{"head_dim": 64, "hidden_act": "relu", "norm_eps": 1e-06, "qk_norm": true, "final_lr_fraction": 0.0, "max_seq_len": 512}
MLP neurons of a small language model. Each row is named by its layer, matrix (up: input weights; down: output weights) and neuron, and shows model dimensions 16-79. Each number is 50 + 15 x the weight over its row's rms, rounded and kept within 0 to 99.
After each neuron's rows, "raises" lists the tokens whose logits its output raises most directly, leaving later layers aside.

L5.up1118:41 50 49 33 35 48 38 52 60 29 44 40 59 65 41 42 74 52 65 29 59 41 64 83 39 73 52 51 55 25 33 56 27 52 14 55 71 41 67 49 64 50 30 65 44 49 73 52 63 49 56 64 68 35 45 35 44 62 46 41 31 46 34 55
L5.down1118:33 38 47 43 40 75 69 51 57 43 43 46 54 77 54 61 59 43 24 46 61 39 57 39 62 44 54 62 34 61 35 56 55 58 28 60 43 44 56 70 68 56 73 50 27 50 52 61 29 10 68 53 54 45 71 30 49 45 24 58 48 23 35 40
raises: "ly", "ally", "ably", "more", "ously"

L5.up614:29 52 40 63 59 60 44 65 36 79 49 68 57 59 42 32 44 31 51 50 35 34 51 74 52 55 52 39 53 59 23 54 57 40 47 61 53 58 55 77 20 29 59 39 31 51 65 65 32 69 26 49 45 87 40 54 32 32 61 43 45 45 50 58
L5.down614:45 44 60 43 28 54 41 57 43 57 55 54 58 83 40 35 41 39 51 23 21 18 34 47 50 44 47 16 41 56 41 31 73 34 65 65 46 59 44 62 15 65 75 38 58 22 35 18 36 43 60 68 50 62 67 28 60 35 53 45 40 63 66 49
raises: "ve", "ul", "come", "ulate", "iate"

L5.up1148:58 59 45 32 40 63 55 51 32 61 71 48 70 60 49 58 33 65 49 38 42 48 81 77 61 56 40 43 53 56 46 75 39 36 53 66 73 13 57 69 85 44 56 53 59 45 29 63 51 27 65 60 39 66 40 56 53 52 41 66 57 58 56 60
L5.down1148:41 68 28 60 57 58 68 49 56 54 68 64 87 62 63 47 28 32 67 23 42 43 69 63 43 50 51 34 49 72 59 74 76 44 35 44 52 37 37 77 50 62 60 55 50 48 50 41 73 67 34 25 41 50 53 39 55 63 48 20 54 53 61 42
raises: " report", " review", " study", " cited", "quir"

L5.up1466:31 69 46 33 62 40 56 30 52 72 35 52 43 56 60 73 68 46 45 35 31 70 48 44 40 61 58 65 34 46 52 66 46 29 45 42 34 47 33 29 28 49 29 22 51 77 32 53 49 46 36 65 63 69 58 53 62 39 62 27 27 68 66 48
L5.down1466:28 45 75 65 50 62 78 37 73 21 58 37 29 80 52 49 23 53 68 55 41 39 47 33 37 32 75 61 65 83 58 38 68 81 15 65 65 51 49 41 49 59 48 61 77 26 57 41 46 52 42 51 66 43 25 47 32 41 62 59 66 38 80 53
raises: "l", "le", "cial", "ria", "led"

L5.up1522:06 50 28 60 26 46 45 31 05 72 48 61 37 42 49 47 52 48 43 49 57 46 59 35 75 43 63 33 41 37 45 79 29 49 66 40 57 63 31 47 43 61 80 42 40 24 41 45 56 49 57 62 65 48 59 50 52 42 68 56 25 66 58 46
L5.down1522:60 54 60 36 16 58 72 42 75 61 06 44 55 65 55 56 19 55 22 38 54 37 46 56 28 53 56 72 52 53 13 56 33 23 24 37 42 47 62 33 75 59 30 34 79 45 53 56 87 47 47 36 53 56 54 52 37 21 43 54 70 27 49 70
raises: "hy", "h", "abe", "ham", "hed"

L5.up919:34 33 30 42 37 79 30 40 58 58 49 68 69 02 39 45 15 47 58 45 60 22 36 33 65 49 75 65 52 41 70 88 51 48 66 62 32 47 47 27 57 33 52 73 43 38 60 56 27 43 63 83 23 65 32 53 49 58 38 32 47 32 70 58
L5.down919:81 48 14 33 24 80 85 49 81 50 60 44 64 37 30 62 61 61 58 53 56 58 76 55 63 45 52 61 84 57 52 59 76 56 35 56 57 28 23 54 36 62 36 59 48 32 60 23 27 47 28 64 61 72 45 51 50 59 35 73 51 41 40 28
raises: "al", "aling", "ali", "ness", "ty"

L5.up458:68 46 58 39 55 18 74 46 57 47 38 44 43 53 81 48 42 29 62 47 34 55 49 43 51 63 51 67 61 36 29 39 67 86 68 38 24 42 56 17 67 72 39 62 31 38 63 63 29 29 49 53 20 39 48 44 47 71 45 43 57 29 66 57
L5.down458:50 38 57 48 14 43 57 58 67 40 38 50 73 61 60 44 23 57 64 00 64 60 58 20 41 62 52 38 19 54 65 67 48 60 39 21 82 72 70 60 11 51 50 51 61 39 68 52 39 50 31 31 73 40 72 40 46 49 67 34 73 50 62 60
raises: "ual", "able", "ually", "ua", "ected"

L5.up1663:34 63 57 65 53 16 78 74 64 55 48 63 51 32 69 45 40 43 51 68 52 58 35 76 75 52 63 63 52 40 29 36 63 39 60 68 54 59 37 45 27 50 66 36 67 39 39 58 43 71 44 40 59 49 45 44 64 78 44 84 39 41 61 48
L5.down1663:59 40 84 41 44 69 35 08 29 64 73 45 64 85 60 72 62 65 20 33 58 60 23 52 38 40 72 59 45 37 52 61 56 64 21 30 64 46 57 50 51 37 74 34 48 42 49 56 61 57 29 59 27 63 50 52 63 43 25 47 45 23 75 59
raises: "et", "ets", "ture", "eta", "eting"